MLP neurons of a small language model. Each row is named by its layer, matrix (gate and up: input weights; down: output weights) and neuron, and shows model dimensions 0-255. Each number is 128 + 32 x the weight over its row's rms, rounded and kept within 0 to 255. Numbers have three digits each. A neuron's up and down rows have the sign that makes its largest values positive.
After each neuron's rows, "fires after" lists the tokens most often just before its 100 highest values on Wikipedia text that the model never trained on.

L4.gate5:135128154121192118092100108182160191112154112118119080147107063132195083132138135064160132149128150094112115165135062120085204103179150127098115153134183163093159123079110167170147136136110114171087133117133114147110125105165110119191146113135124103143133093122152136094122088105124133101082138156082151107115157176116086142054115159198146103126071134114088107119157122115120134147110173060159107159169156108164158134082149136105132151154094220116117143080130122150091110141179118134125077109133130166137155150127115147180115145106176117115172115131140088175181164176129173180135115161092093130149161106115167153125158145085110158177082043166137133077123108099096170032109128158142089108100181088144148192124155080156061149184151117144082119123103160160085105116120157
L4.up5:129165149077058105116149118118196138148117110077075121104108123149213158138092143172154078126162196114147162166124110194096140076125131072181091114143119119158102075087145122155176134098127132109126123123166063124150126109127117140099086131114131108145125199140140145130093149128091161124159096100090083176102119121163114094136104131180094127152150060101105109093141152101110176172084095144133106093181124096105128138079129169125138149088132178136117161144054209140158104116154166156085212156111143119088152161162105108132135165074192130137161133091111141098112061134153132121113129130211160091073199169122102129140136119098092104179143097116160099063143112156132121148072123156112113077166165113129140094154103199087128123120144102094149103114142044107128100098112134
L4.down5:159106146100104143116105152227145080129110127181116106168114145131135124098116089064145153158164084155113146093121098147142092154163092192070097132119120129099150160133096157137103169186111170139110125128156092137124139162138103153160160076166101143154084098117074089139114161167156142147091171121124133100140173182131105184119170153079136138107141177148162174169119104130169100117216120137122138112087102153139085075150145137107085115144124067161075132165138145109111129154076101155128154086131187131143097171112125108092110101110155097068118160105170060124151167086093162083147115101141099111089114114063148080165135085114103103117087132140166153147118135084130144106200112099166083118100089074108124177139077084146106060107155148099075144118191166141151152215100188
fires after: " sp", " C", "est", " c", " Bri"

L2.gate86:097123141181097090115163195135184100152145121148130121162126119134106126137032180180160149082169087077180075097135165101062105087158079107124178123124127091106122151141095128081115098152162151118130116100129139133172115142143159110157150149150162125108079090110140132124128145155077102109141142144132123125126119085167118107098134148063132155103121110147111140055146098156154167128212124153155068118085118119141152204142103072118070138077140089116103066055113159130081108125152085175158111103143104128131108137162063119104127123145192168081159178049140218112150109094137149081141121162124180120115123152113180122126104059090155072122071163069129133126132089098106168157187090116176143132176157103140074150122104131151144114127165137100121142120147128161138097078126117
L2.up86:117073062142112211172158133131094174217160131130121109057165158132171147188136167157153131115182077153036107124078169062149094124115148131144104091150139095083127141127136101120095127148155092180138085146117160073137091088120131133108144097195157081119091134094099066141156126159151082116139113146125078137144104111087199134148122094128174125120116186124151113112091131066102213141148106155164120169105145103156141187166156113146110119142072126109104154153156143181143144150089123183131140150099120130113079121151166084141141119134117167109144131129137081143149099053130162113133126104046157163112128146165107120148134147148120157102174110113116099179147184091142090148123130177102080098144095077140051155128133130107151135135158099129080147162113137162180138112099052
L2.down86:135195120140118069128120117107136090113113128119113110182125142091087136059132070108154094164142184144180133149171087117130139119141146077148148171130102130068119086141107123118163095067120110091114213134085164133124134146165153126150090146158102136153174113108164208110115154097097141123129108117147162192164120076134063100104145127106131145076134153108130138135176193167188075131127142126124096125205110116099091122137095154114135151118192161097108091134126110120193103101124048105122160128146151092159177134116160154088120166163148107205218123111113193122136131176137114161123106151200157079109136092112126122114094117085081021102118114126131169124128101104162151135107127158163166113094110091141105090117166174138085150070122190138155088127067128105134089109107128
fires after: "A", " 19", " Ad", "ad", "\n"

L4.gate684:095137158101150104114177177088078079102096073132052115149124147061185092141156106104167133108121170118110134107121159138171144159111171150119098169153106113166154144133081116137024116086196110132100102116194105158128134172146148126112158111158147102058160128152105110172178146127112141133152091105148131117132154155153137096157126152165188195118131106184147162110107140141120178163148177125113116129119119147115113103175142148151157176126082078122183181104121167101092108115100116105110152077147162159075141151093109106117119134147133156121149115113171195124101154137155147146077083116162112114105106087114171109116072097150071150126111084072119120056153154182095162123114123109107069126143096098141056063126178111088188169134141107085159118211157185146135071157142129
L4.up684:163108176112183128127127065158114091137172105157169161074152145091091066131095155161156118127119121114135107130086126152183117075118118144115136158159102110117171105092078120131147071094183148147130148134176133116137160140151137101118133135154136100134099130129108157148139124192089128177064088114156102140136119125092191108104125117107118130169132150080136160106151131153110091180133082188110027100151135156070147167171151148166115107090121091161127136085092130115195109108087089088141128096139100152089111113037061133174116139115080098125110110118153196181138102122160143123138160120038149133107145063116108121119179104084102141090162167154152149113165167120092160129067099121198117078147111122104160086125146123106146130146113119064154162105136243100141169081098147
L4.down684:098140129125082096147126107151098112114101111144096124155134125137131100123123079148084148172145129134123106088158112091081070137160105169112133193103072142058124128153126065136059125133133107127152123159122087111076089113128104177150197110152135160193079127106169170123118173079122106108167139168133151112169162115128082078173137124105095119103090126133183106136120168149076130123129166150095117175110116136138105069106095093167114130160118219080065138126142112117123124143175151134109061181101145114120167161167135058104214162130151171140141109170155101086111157103062134129105103090091163116103139152132184124145016159122137109151080120103089154151196156102175191127102095115118141139185137140188100158118133169177117113102114143095121175151103056130164107107144131
fires after: " ", "e", "J", " J", "ne", "r"

L2.gate694:147147112158078069071172121135144148151078103074106116132066150126146107185124124077129096126080117107109151175187105190110126140111141110140132138113135137084123142142172118064174130095075127094107102105165110164157179153083142159127156124137102109128151150122124077116157151154117086131076141186141116125143109110155119087121114175152092165169122060150130081100153168106103166141137147089117179189126135145056182184100084103149098147104177101112115136215090141089140102120120095080129093210169135096131149084118146183139168109093116110131073087107149078114136096114114150113120072073169077139114157172140129144140161132167132131182141080072141121136134078070135137149159122101127156107087126083184147142145113168178157095162177160034130133175149139071115105120168124
L2.up694:185133145156112105175199177144113148069075195089130124119171077127180140150109092106110140170146118109106123121125151096115160108119124139120126140103123159157126154132091125099149155105149115078110138118179094135108126110160013148184113177237122058058138098000095113119119103142093172090151141135153089151174095133093118157110132162093121134150067119121146126133137153149089110150133140106089071137127123083128136138103108090143104103118139122139158203197089110152104103157149086105129140154122119085157137128130116093100132124136211132100084119097146122149127158109134101101090107117093120061161151102150168141136108128138161113169098111134157149107112093121202127129082123146176110128159137108141130130151168196085138198161080086165108105116155100139095181141156112
L2.down694:081147130109101105061090122114165057148146094068103093133137196147127125202102100164125163042132157144179134112115112161158145096144098092171152131125114141131175119128138124161081120141085110144098128204152157142100075109128137049098164111132093183140136157201077154141107065108203105125071108166177132136109143098147147122168081131146106145172111206151169122093120146126142110158145141183096164107140168149114179126089120082108159110134133145154105121055143148128083116160103189144093094114162135117108107123163060153175132157106147129167121135088136152060096112103150098143084071122128115183086134153119155157104157146173148181128150105179121103154134135168081100151145136122136095161116063106104176124152111106188160110152159046076132125131122104106144123177118153
fires after: " D", " de", "re", "e", "d", "D"

L2.gate41:078119147117145055118102125138061173087125109115110091006126122134153125149101085136171060130140070147140144164149116111161096136115152071157160197135102175098118101130132118160140124130115113147150087188168081175097085177145123168133082147134148147112093188131078142083096151122105177151119065160133118107191120123183099119135148124125149137149100126109173196098105188122132115089155121130121139146150173106093111111083101162118098148125087152127169170160144086159106131159120191147106118176143074139126144160169155084063172150071136160165166087136133116139104151134167172123111143152169109078148177176144106074142117089059109149084145123174080118145181167169136105092151111149117136124094150128084110158149091173200120127161092074147144168150104138074109119122155142
L2.up41:163131157145088068124118104141085109177118106164080093134128164202162149130104119144105091196154100179108094143084139137119119102129157153170137094108128103106121123135161096190130195108136096085195131137138138171185098100050114148113132123158137148147102124149092124051117133059076082102123102171141138116139149158141117158158132154083092098177086075094047180108120149104118151091189145088112173089184169102135153122115132145120081152092146142074126054164192158083120094093136138110107131187100153159164133147096122156110124103055145127153147116130126106125165181100089086141097147181152110166103188117118133157145148060141133139183116111083085118168181117107203126136134147181124114151168130148135112130103106110146147082150105100112152110153140087140078146170143193
L2.down41:144128141128094074129189129095189143137182143110106117093121091192113152167133142106119150142087163094138125123161152125133144104140163132168187145148079110096054103065113136098134110132085122182115139164123121048096140145145126170188131132100110129069130103111187126183091173106078127171113157107074107120075074106148140110136117184165143143150138143157135115086121158168141119143119107118155082119105074070157104110109140172122080142214104178119124105077136175115165161115153127189133107099109079151086115100161169150082132154142118110126152178141102133129117091141115120150089115132177112049142184145135164146155079157091182126089117105077127129101111110127089150175090057108102168069127118109126200119149159108159129150211197106197178134130138111115108122169138083
fires after: "red", "re", "lo", "or", "and", " gr"

L4.gate587:177136089126062124128121185102150171188068170112154105144142117155133090154125149155089151103177125071078064164127125131156137104152107155123114143105068163085143208146129137156122096159135104117091113045108162175153146157130141170147078139128131096119154157081116162080112108079141136116130081170184077135147172117092174068127125137166123144141074154142142147156104075152157178105111110170105103156096079112119097149125096083159117083128182155151069124172131089094107159099099162130077128142144101131093217127112073166161176116180153157148117107094109095191083108092144147075095190105129185134109152124170190151127130127150073092124111077079156150156121095162098126115105081152172141097084150131130100139169156173123148123173147118097127149103141104168103169131172151
L4.up587:147123117107097086119151159154149157143177074162135148111083103089075142127082132160113159195089125142070098109109182149133131041118113149111139107121135140083139134135158130122076122161145141071115074138160152106146134138119110117138193127179111100132110115072121136067157100108075100080105091172104135165145115114125125126111122076142060102141124115112177084150117202210196161078120124068120182161115072179054116191095109143185113131090167179178164125152108157173124088115167127188078109129119109112075099109168156130095151107166152149096096131141073123144172143098082104091126155094077077122141120085153095143165151155145163171121163126151141139113077095146130101124127106152150110163090115120137121172194150140132078080074149092189163119129097123157155165146130144
L4.down587:078144113101141109106105158159080076123088164110116175130131174122138082173195075125128033134140124117125077181114098085167129125165078121155144133117093121144127109098094123097149085102210146100121150136102138126145110173119170148093050153119134100135103117141076148119141139148180143170080093137131087139156104116109180110195189116087164103120080095133076149097146114121052103122145146127100062149141101127178166125117101129143132103174161130127104105121142148106123165085138044103151147166130149103130098153117132104100138149159114101213129128095126139129100144116177172133156096192127210103108102092126161167130121125122168100120136142188129137199151174102117066101192177110155157097127115128086118118129196099088129147064101095072105148143095129090097096181140183
fires after: "re", " ex", " E", " Du", " de"

L4.gate76:087135117169147201113090141161150082121148158109086095039125120184137142066164119118115131162160090129087089109096147161165096108155111124166133150150159123049100095161139118136146102105145118116113173165115085102050101198151125157090165124136114088137069146156127119164052143119099126133104114131151090134128167054122165139140125116132117114098133147119125182079120101128170130172152109123107128149103094105154144101103118111174146102145190136103172133136149162143123167108111094140070166165080092161125131135178182129076097092149158136102083121150156084099038140061255093075142126110141158126074118122130144112132129077085137147108103142108145145168139184133112159116181150128151157083129116169139146125122141096082149146097068114123084184110084092090145161162166099
L4.up76:117120118136108159101104123191148169096103144111122181117119116127119124096101128138101212171082182117085119138174143064176129154113144124095144181146128094117111167119141168108102119160130143132112096146115091141160113075143123125157147121159127112100134086061142136172131076141210143149110108097120102137103097089107181068123165141126127137071147168072152129138155146134125082115137129140111092083112124178145114144187157154089204164159131125155097179112065116118142190155099121162083154104104103147103144101137133136137118104100066111117053179109123093182119104132107149096130164094100108120059049137087123156115184067149144066052156152164152149124152121076101161176136191119239123108154126126109119101081127123120092073067117155125130155136085157107109178118154078
L4.down76:054124161208179078148122168122130095099154139170137121174137132169092157161140098123115159106143146093106144152129126163113204112149161086067091101096114143137188123068117112132174120085088124159107204118135113106117079113128124135107113128092131122118179108135117131117204147149160142147181166149123125150093107207122138190147067092101122137114144120115126104122094105166129096156116114115100175191126181076101158152146118184200149110139121150146114144112127101071127053165125110172099097152117134139116103136166097171132157111120084165117115100128125131131082084167107074185102176127127113130140171160136099046143084112178167152158155101115106098104142141134158082124123148107093118134185119082162132142229126153107135166175144152141139129122124160077198037137182144
fires after: " United", " A", " O", "sa", " U"

L4.gate610:175160153093118168144164111180093110031108120146162098122148099142177114117110079170160081129136081129097114147116148109125096071143143132138148152210114087117096170143117150165148126113108132102156064148172154129168147143099106176155127179113167126121086149101111116159145109123082137157095164165119111063118168089144116210147170167143100122154073135136164119133115133135114111103098075142179121092112096134131133181108053165164127131090086169178147132179142172139172133070125139183087117024073096123102116114155098092119163106189169077102101146176178075122135106123094152076124168157073163135082129149161147096128147065128127089087159150124146125108096109144082129085112140153180083139052163123127148141162133081166118076137120095101113090124110146124119158090116135
L4.up610:153177109147111111146164133170108096118055074104123097082087130151045166128101115148111087102188114136131145143154150124138084081134087205136117120117140075117168130152137135078194132141137148134145169141154135100147186171123111170117118139099122142126076156143199124083121158099043077104083114203113152106117115109169092171070042101142136092159127124175117094088165098187128131155141108132080158094150132165117078155140131172134098094161141152142141113156123152175131068083108119138127124099131082162153137084165112103080133074153108125134160169140187108138134089111133088128138128162096153179095149138099170102101172089122143123115151122069116141149122064204089133104131169162084162157057114121104100126158113091157159115211145112156110066093100127124086141130162116
L4.down610:139111098215181056117082139081074167135145150103133139130148175092163156094126120102095203150127159126102149142067112111154148156135143168141147190119168127151128041051107173122132113099100084146087182117176120156108082105128148116134158101100127144186107106159076137128061153112148125133159105095189125194129045108145144093155130091121100140115129101144089079166165174119145140183161102147123142154047136135125142115124106126103158129120170124175150065112126185137066147123150089149160089186106106081080136091100148104138134184133181176140148073141146148144119154140138098127144082182124113106112175152154124112137154156190123177062169171135121116168145121130145104100132086122073109129181091130093132103140110126106109189137118118151096186140100121077109143169139098
fires after: " de", " De", "s", " O", " E", "c"

L4.gate681:088131083133141122076121131150132101112069204122109109164130139155107138078069067136089159137113209167117178139135157141133169130171148152088116125164137190165116126186133128138188164095067057073103085150102071153090132139066103167093116205129186181095176147142141142111147140200072155117151134126186096096119128132127102112112169123142186119148143194123141160173092152145128195112126114107113159182187131143114105146191089135108098137173161118139185185088192133121103132108139119127143081142069123130092190135158116094084146177152139170134147207127174131167097115137143111109148147131066126126101146108157089137139125116124148130124085127147193118186138138138103106106117079134102102153084091130148123116116157180131149136137116128159139175158104130073130074113128150
L4.up681:114210134086119115130079113144143103117146088085168106112105159056051142102133147111147137140135131126117098099170134119087166109095139147138072111179098147118134104154108116121126142158150169130128112155129125107122145037135162165111128164108134139137166165165164145124115121144094123116147128138131088156055194090142099149074152087162103142112108098153106107091173110075093067112153139112132164123132119124096108105182073138112061100136168130101094109119188155188101068060131183097117061159079143116124133061149107141128100103120142154098130079150103134133144156108092105147198106104129117128135161081084203132157142239075157165154078124140131159167111075175153127121105088171164134163100131027126122098119099070100105105117153132145157127082170145096124075119115140
L4.down681:171154097121107171172185141151097176113144107126142118077140076198145098146136152145122097161157147090139169177164127115070126099103107137143132139133168136160133092128147125130144121145115111199165151137138128153094104166099098117171123076161149080121102122084111091191153074131158093146141134075123096124169124127141180100100111169150108154157096136090112083134091108124110202123078089111169080144097105123131092167136160123049171124160110173156098187160072153123108138087107060176109066103108107116115094116138087103086175131093097116105102198105120139131110097124153200198059149176120123145124147112167079126149095108187162113173050155059115156075152160089078165092131121113119131110109159173136152177124148154145156089158103092194153129149112125122115111087176158
fires after: "re", "y", "iv", "ri", "or", " c"

L4.gate241:140122083111122161103133110168085041112123125174087147148168098173148145149153163124151102133137137189061123164111126101199106099103164157148124140061096207112173067064139151079121136139140130101050143149166130123105177142121109104111120113149113126129169130144149128085021074124079112133114093160183142071120147136145135104131141095180116085178182146118163095139159123150199132117109139118155141127110158118116119098121148147128088132136150114200096145148167147119126149120104109111099098176101096187116114145166173135132166113120111079123138103125121163140144100101155081121133094147183116162089104101183086079145102142075098155191090161024182128135095116135161141127123187106060125148129170190149108122123167162190134111115113171116142125164183099080124119124119165
L4.up241:142093135104160156101190177135063206126114127116145179080122120117078161129128145168109151136151084167102135060140150184068073121100158154097118144118134128071172146124151128123126153107108131109132098106091098137055079149041106155117146099132093169086164134115077120098114089074070064123145114135126193119153123150078143168104143173135144211117184113108156134136139133096149174154116119103104148117123113137067140096108139074136081154104094131152063105126143155088109079091145166135154106106140160119136128104095126141163159127088154117178167179189081119130101133154084203130159087121155140105081160167137150123117090123132127132211100095099100131088153065167123093073170083113120141219092110170124121137117139115146136086114133099136102124143182119165142093164152086
L4.down241:170124097169080144076070087139123137088131138133136100128140163049110132148101153094134125155103133194098198160114128094095163108143181102123112154129083096173053138148121120163183097123186113150176148134120109138133135104119132083155127104099130138104116130116121100104095156142186124126136151145096062161130211149130175114125120092101125125142081110187121100148140078128090170077090076105101052123164104148152112140136172210111142089131148154103135095115192172146168152148092139131079158089133116116097116094170079132122089121118120164149049154135209136109099114138144120077091161137169122096165072066148159106178148115106157109075118156142132108160121145104150147169175127125146062071166097068117074099118128145147108112137123095094182094101128147052102152108163084
fires after: " co", " con", " trans", "un", " re", " comp"

L2.gate424:154170152141118091142095098114124115098058091176114102113129182160105124148145124155118110174163113121109149133124114123149121206153129113201132215099116096120109052169163224084152159146129141097131206158183138111166110163135127087119174169109105202121127111160128156130028156096188100204144054174108138112151155183168123144160075135096088085161143097165148122085184126167103114071176111088112095127150107155101126120152111153174088126133102153123143088181173106109152143164109169108107117155093122199097107134134147132143117137133103137069103094179106098180110109164140103107088143172132173126104128139126108161112150128092162135189123173145102171139076124146111148153119170169140142081099156131092143107095153150083168147129143085113151126119134116123128113191101128
L2.up424:109126136108129122107115122135151139163055128152131088121107158126149150098129145133136178120123111134150113127081102111146122182167126148167150167152126132101100103133167194143080134157187147144114159147199093149107097129118141163175139167140133153136098122155121161153111106118097100110095101121074083101161174109146105120120119160149141118198065094109148135018113171093108107045112076150078103111179152140121143150118185191166069116126159157168133135147218152128131156117155171112075112163089130148157132142084086177190135138128106114121123127147165109228139121115126199130108168102091082062158146137085105183199167204118168158202153153158152129101095131124115057118153120180145150141115115162130153127111091126076147163084154159125116147108112110120093099143071122
L2.down424:152120093173136119137141170099115137135170101110102094108171146080074122131127120120104123178146100125118133060156178159160101174149106154125119124162117114087157131092090090133148149140074102080127075091076166090129103102100112124096116096113153117117157050166153077080149145159131162125116125149110156189051087134084107116122171168038122120110167115112071167177190107184114159162166176185118154150096130125172130071175107124132149162147100182099138091089109114096106105204098119107131092090126103149078122116171182117157142069120043093097105128083098104083155140165128084101134129154096120114077096107122110142084111136122175135068102136131132175139163135127151137100109182091038143134122135142104134179116134112158116119151122047160153116130152163143170192131140164
fires after: " p", " pro", " Ba", "er"

L2.gate553:145179154083143173120122127108128090090123123145045134114110076172215075114131120178117125104128131091126122148093146083163124179099122189114106131134121083124130080177130142101155123115114117085177132067133101075097099108133112180087211135135114128133124151086121119166235148130169161120155124166095162120145114112068074118110147068103122121072112110151157096136083071113090113147145087123174126124121161128129198101130059147122166116091126145156116101112072193171109085144133094118123145093141150084073106129160085106105178126120149072118128175125145194156174159134144104114122128122165129126127112104124145066103094119133086196105165122137150145078155144179091220160135178139155150167193154096136155084122140169110148122127119093135109146134128113192120190150154141
L2.up553:076149114171150154111137140162154188112109126135182131080114144115142129134142121130131161117142154094105114125140062147128113143118083118126137097082167118127135068103107068151128119148128122204057098155063122121181084065118185123108159151162085119154134132168180080121149166091120138071103090163130127143052171135046109135153111122135114106134146117152169097176065196128119124150092114159134104150144082163095115112180104162139166089122094117152079110106181104146114146160118149103170134131146121115141071120134105109078166141127046096082103168164078104170132127077098122135090099138108136110139177115096132192118120116170168158069159153131097139185155167125129184111099133137055132130116061150123171088143137152099084083162169205120123134108139195120058115097149079
L2.down553:151143154121110114102099130118101147160154094109057143100123135144082166151155088084081117139170164175173124127185168144104176143157117067138105141119143126159094152114191116170114144139079138122135111165113167119149157219213123181165059112110133117086087151103143187126129132126126141144182149182099149141172130138175143128134173067074139104101097114147111140099115094160169104153193114150077114172156107122159128172129131134123095124124127140124207098183119212148151151130113097107153116136162101121081150117184151133122144146121139088135192143125094114117075161219169154137147196109171165141178132147141136115095114128150076128203128119154149134086129108151168132103146109105168188175165141138093088129128135119168110144107119075101045081096135151064144179151094115
fires after: " ", " E", " I", " (", "T"

L3.gate669:142148149086143159120162084145149156066122083190123140088080137109153095118137151119093121123128122145134074180139117125169094161138139081165073176103106054149163150119161138146095082113161124111146074121125149136102181096083098132111122153091163132161123090175149166133166136136100111157114050150159162119163086116082164150170087105118098114152125114165064077130122102160147154096141166097203145109049148156104118129174138092139150111130141090103163129104148109161171066076062126103098117128101110146067088114053089105106219077160127110073128138159150179126132222099127160067111163194144136126097116100105144108117163124174108124154132136130110126108142131168088187125128163129161128117149105141152098104138110187128100078140085186134104069134090139196125149123096123
L3.up669:127105198145122064095131117127118176084127149129126133081127138066128144149127127114129120095155125129145161164085149110128129094141138097170188176083120123125096130068179128132136081110131109183083111130136080081121067152150133121081160180174159171150120150116099121085125105180055155077074114120194131129142090145177126101131127195108176176161133130159138142100133119181137109138162091143137078139114121149107084104158141136152161079121147051077108100109149129123201073167083137162131126144116123144111132129169117085131119170044077132102064110135100161081135142128117114109080130166105106155109108126169083111056109147072140090071128115159103135116197169093146065111085101148091143102070068163134133133091130132113160150134206093133129117083157113061117136123156189
L3.down669:192137075101107143144145144153120105150107098148175111115119131162122126164120106179132155197115128128167142110220193138136113174139132089115103080094111137085149141205106139154081127156110151122068140158089181111136178171142176127099133122156138133135119157147070141121129127048131090152168140139129176123147126143103136138105072045149093117104098127153110099113098162124084158142140173155144123099169130168104144184150112067123099185119143176163164113123089209101145154138169116102102075117137163144136114151136121159078132125130156168167169106180103121139119151104112101191221117078131114142085127155092125091201111091050135186141101077091178156118106126144124226129101139165121107113103158129088106067143110128144149195126096149099141123153110112165130097147139073
fires after: " ", " ("

L4.gate295:147157132120162174148144162104128157154139148104126163150120084137130141165112115134112169103095113153075061162110146116129163102033158080141141080111141146098149138114157133126125171159103081147101112152122114097176130149156171121177153163143110088110133171131152110110091133134060093151062167094154120107126129139088117092114172139180106145144093145136128154151176158081126109164089169085104082133150120097132142161106135132115243171108143107184106198131139104055109111100049046136094079109082062133105171134193134168141155128086162194145094145111118200115111099119155121123104171142179134151112151115117150211161117175116156147173146107095113083160118142110127127154144133146102114193106208099116113097106126214177119163158123135123177126137156145125171135136108135
L4.up295:182147133126142164057153129126118071133122135120082127179151119113095087144087124126166150151155106129096150097074091122133122138127088166176165156066183089112113106176109135100159152111153099124125131119127154110140144129075116142121165128153107056160082219161124100104162093086138117118133121195128149102156054128153157141086147129139123088166127102086163147106089080079091105150121106183067091103170191147102091123080108175134129089091133135157145130151118156091110117086106078090194130197127055160148131120236072152189143092110139138091167142145129100104116158146123095158055116159095107110116167203137135136144131103127205183154134117109180131163159158170131122173180146124131125148180155177170103132157180120119148137095108137134130158164132091157123105118142153
L4.down295:133118187086113120162184154124140130154119223112087131160068136128103125187104131114145107122110103116122131141161121196138091136109151153151084163150167118156156129083107099106150083191133152127174133124127111116123142188163149164102106090146122216103116104085156146177135168094145131183147150124122139161163050133157133091157161149035160189076104120191073099145117104113136165177124147160119138139099100096139120145101117196162114054148132185081129083117098084093075142142141092112130179108115149060107136126124126111115125112187169111077098107121155132153169149121129154067164113139116168113058135127166132120147146153198190085108113134116115166123142175129078179142146097122147174071153136084125147119143142110157123168146176106084148118065106106062150103098158107
fires after: " re", " co", " Li", " Re", "al"

L4.gate179:124112136134159119134062105104136083120137113150089130165152099173177123113166128095108095117127092093097092119160156078097172113132134135143101130065091194091137153149174124129092154175144097160096115129106092155162109110146120168140186126195121122149133215152089090097172126143161137110154162117120149146082138098080090162112122179120106062095046142082188153129064150209123102144143138108138163106101117135133111152092089156119098168183135188116200175159094110094168097142123142146100148111070105192205090097180142162171135113089130191098121134085180123112132089160146100144111146104136132079160137094174082131132182127165117095134159136159131109113173149160171089132112127148152145111162163161098122117178132153132170127077135117146070088167135103145141175108172205
L4.up179:094102126172126199124152084120126190191096136153122123147124142150181108132116167129112166109082169143114121088107124130105140078105125151104133087117161128116163162131121083074120096129166195107169163141217136154125139111116075142143144112144088145151162117158144096061136100122110100093120125127146088082149104163168174134105046115125109155070146141091126120151141071145108120149147148121141099126137155186138120182168184104128128088090179113185106153203192131161148087130143112069117074226125124114114140145122100097098146206124165143119161152133140142141105101063096083152113149059140171146125116152108115086110126109104127122122096054101218169085088085157126112151154115125141111139102179105120138102169156122151060120098192145163109109171122119177121082131085176
L4.down179:124053114138168099107082152104146113106139117123099128094065098150113155108114228135123156159089188159178130111141127147134104086147138148163132134104091188085138095117094139170113152158174127142131119125147129113134145170088098099112151118121096121096073102104149164121147106157089103146129150097122075080123090150110131164135135167149145116156120159124125105169127141110145138084147129136105152106160125160072129110132115080095153116033070046152193141110083070157103151084145105143087136084113108193137114131080137140167133090148129129084165106139180121140115161154080119161197078223145142130192089139106116130111106181126141123142111186092084093146133103121134156139110108067190117107131149159126092109081112149092161071160164163137108074129173075105103201095218112
fires after: " F", " f", "it", "f"

L3.gate20:129125123181180082096130137086135158094157064114094103085147096172155130197118140164175111119113075088052105146172139099186150144109158070144112138158158138104167111112171120140160136171121121164130072211106091123113144150173108149164141106122150123119125171141140204142116101182074142152145125133088167102120132142149117143164154078121098165088129078139158157104102154113184180129155166144137104093092182113125158160145066166144105134066091163173122172137102194096151094131135156128121151128181059107107106156110120124066161138147144113123103094185159153110123121120148140147179147083144100150166107225147145135176164051076092101136094082108130115112134115101131133137128169174151149162190136119158105089198133111149113116129131069040135145134109144100114149098156114
L3.up20:118103138160102158141113090128088107140162163166185124139141101138125105099140124113135081101153119214142109155122173092126137148103119158137111105149130184109056092084120130127097088137128125105167162164070151164106128090134181104133052150105104121047109091144163139125107159116182125148166105089130166119128127119141121082124131081115128102103151149125170201126149120168157185104074126089147109190178143103069101106065081134122079146107139148171107132103149149114131112141129106150164155153127133134076129218134186167118166119173156158187112141134061057110135049116134206141145145082188169093123144129132046138100137051126130120136140135101087073134113130123138116102132116167093117140094148062182203164087102134054117137105150117109124122077118110118172128133158125
L3.down20:096083112093139079174154125178131131145139100142128139152086179134143179128117152073078158129124149110164135106146087104185121095238143112080156137150105090124136155113151112088130132162164143162151129088192130171157105112146085062063102090106113157126145122123077099122149150106115148087114148127161122150114139153076138180170124103137145104123184179111094088115112156166104075149189052135118152115102191160115109172115171136076154198158092082129124120129069157134135022098114072072122093177122131118144145077177078102127152139094146120109096122089167080141115115123078105146144144193120073071133155136177151132113116121160126095101127157157121141099163136097118102139085137110101121166143107143108128073115098048121120161101090161144086111172122162129168096173180151
fires after: " P", " C", "C", "P", " c", " qu"

L2.gate616:133129126160112185114100164109164099139121128100081140166204093096162161092105111190094103121209107110077118111108152096111105089051127130069091114079121152111125145134141109079070127205159170138171101148123108122152149093191160119108182149192148090167150126046074096078137164148178120111156152112107104122136149167099153113130116129122126092089105137149160072137169176120082159112184098139135142121085138134077121149129159140192133131074139160112170157132144126144085159172025134115129134103151168097091115146151109130132152157131162157076156127125136169135187131090151113080128116109088128076144161118120116193111133123130104112114090118144101205157115126123153076157117109139121104155165139084156157113116099128115152124122191093148091135050163207128152197115091105
L2.up616:206143108143101122153078154122181185174088133116105142203194148137140109077066174151189102104177176095103128093165151117126107061121097111057118077136142124154053116145127160100130072110125134139135135112131135157133095114108095169120139081158153083099065148098135139116102155117130049149168123139086118122115122176088150153143112080136095080086114074116134050157135181156135126097108158179161145136114094134139158142113111119075160135091146134110105142121090112136091147122090185114110111130113131115066091137163085135168127128155144144029175132134078149111151123082166108120124112110115164096130084130139112126070155116129136144155124112143065196144106097130163115121105202082106121092158116119116139148133126127042074146134135043179069143133100165138124166102104097
L2.down616:130122084108060117189148171108150131115136121178145155065123097093094165151116093092074127103115171129173096158126154104160117153129123181120220092148100112140099131115067118162126166151078127136104206115116167141096123189136163148134158109074114120157178170137178187182113094137095103157103095128089151255152158089121110128148115153091169108094173165147160106129128054078162171148127093125123111176118097153124129121076150101144090161129114168140084122138106088073210129101155115125134093106105125177162126185090155137119141174138161083161095164089081119110129120138087135170136132068135172152073115125127081105128112071146110146100164146117170108087124166131084078136169146092188136124099166097128120141130120101120129152132131149115131107103082137159146098157153090
fires after: " B", " A", "=", "B", "A", "\n"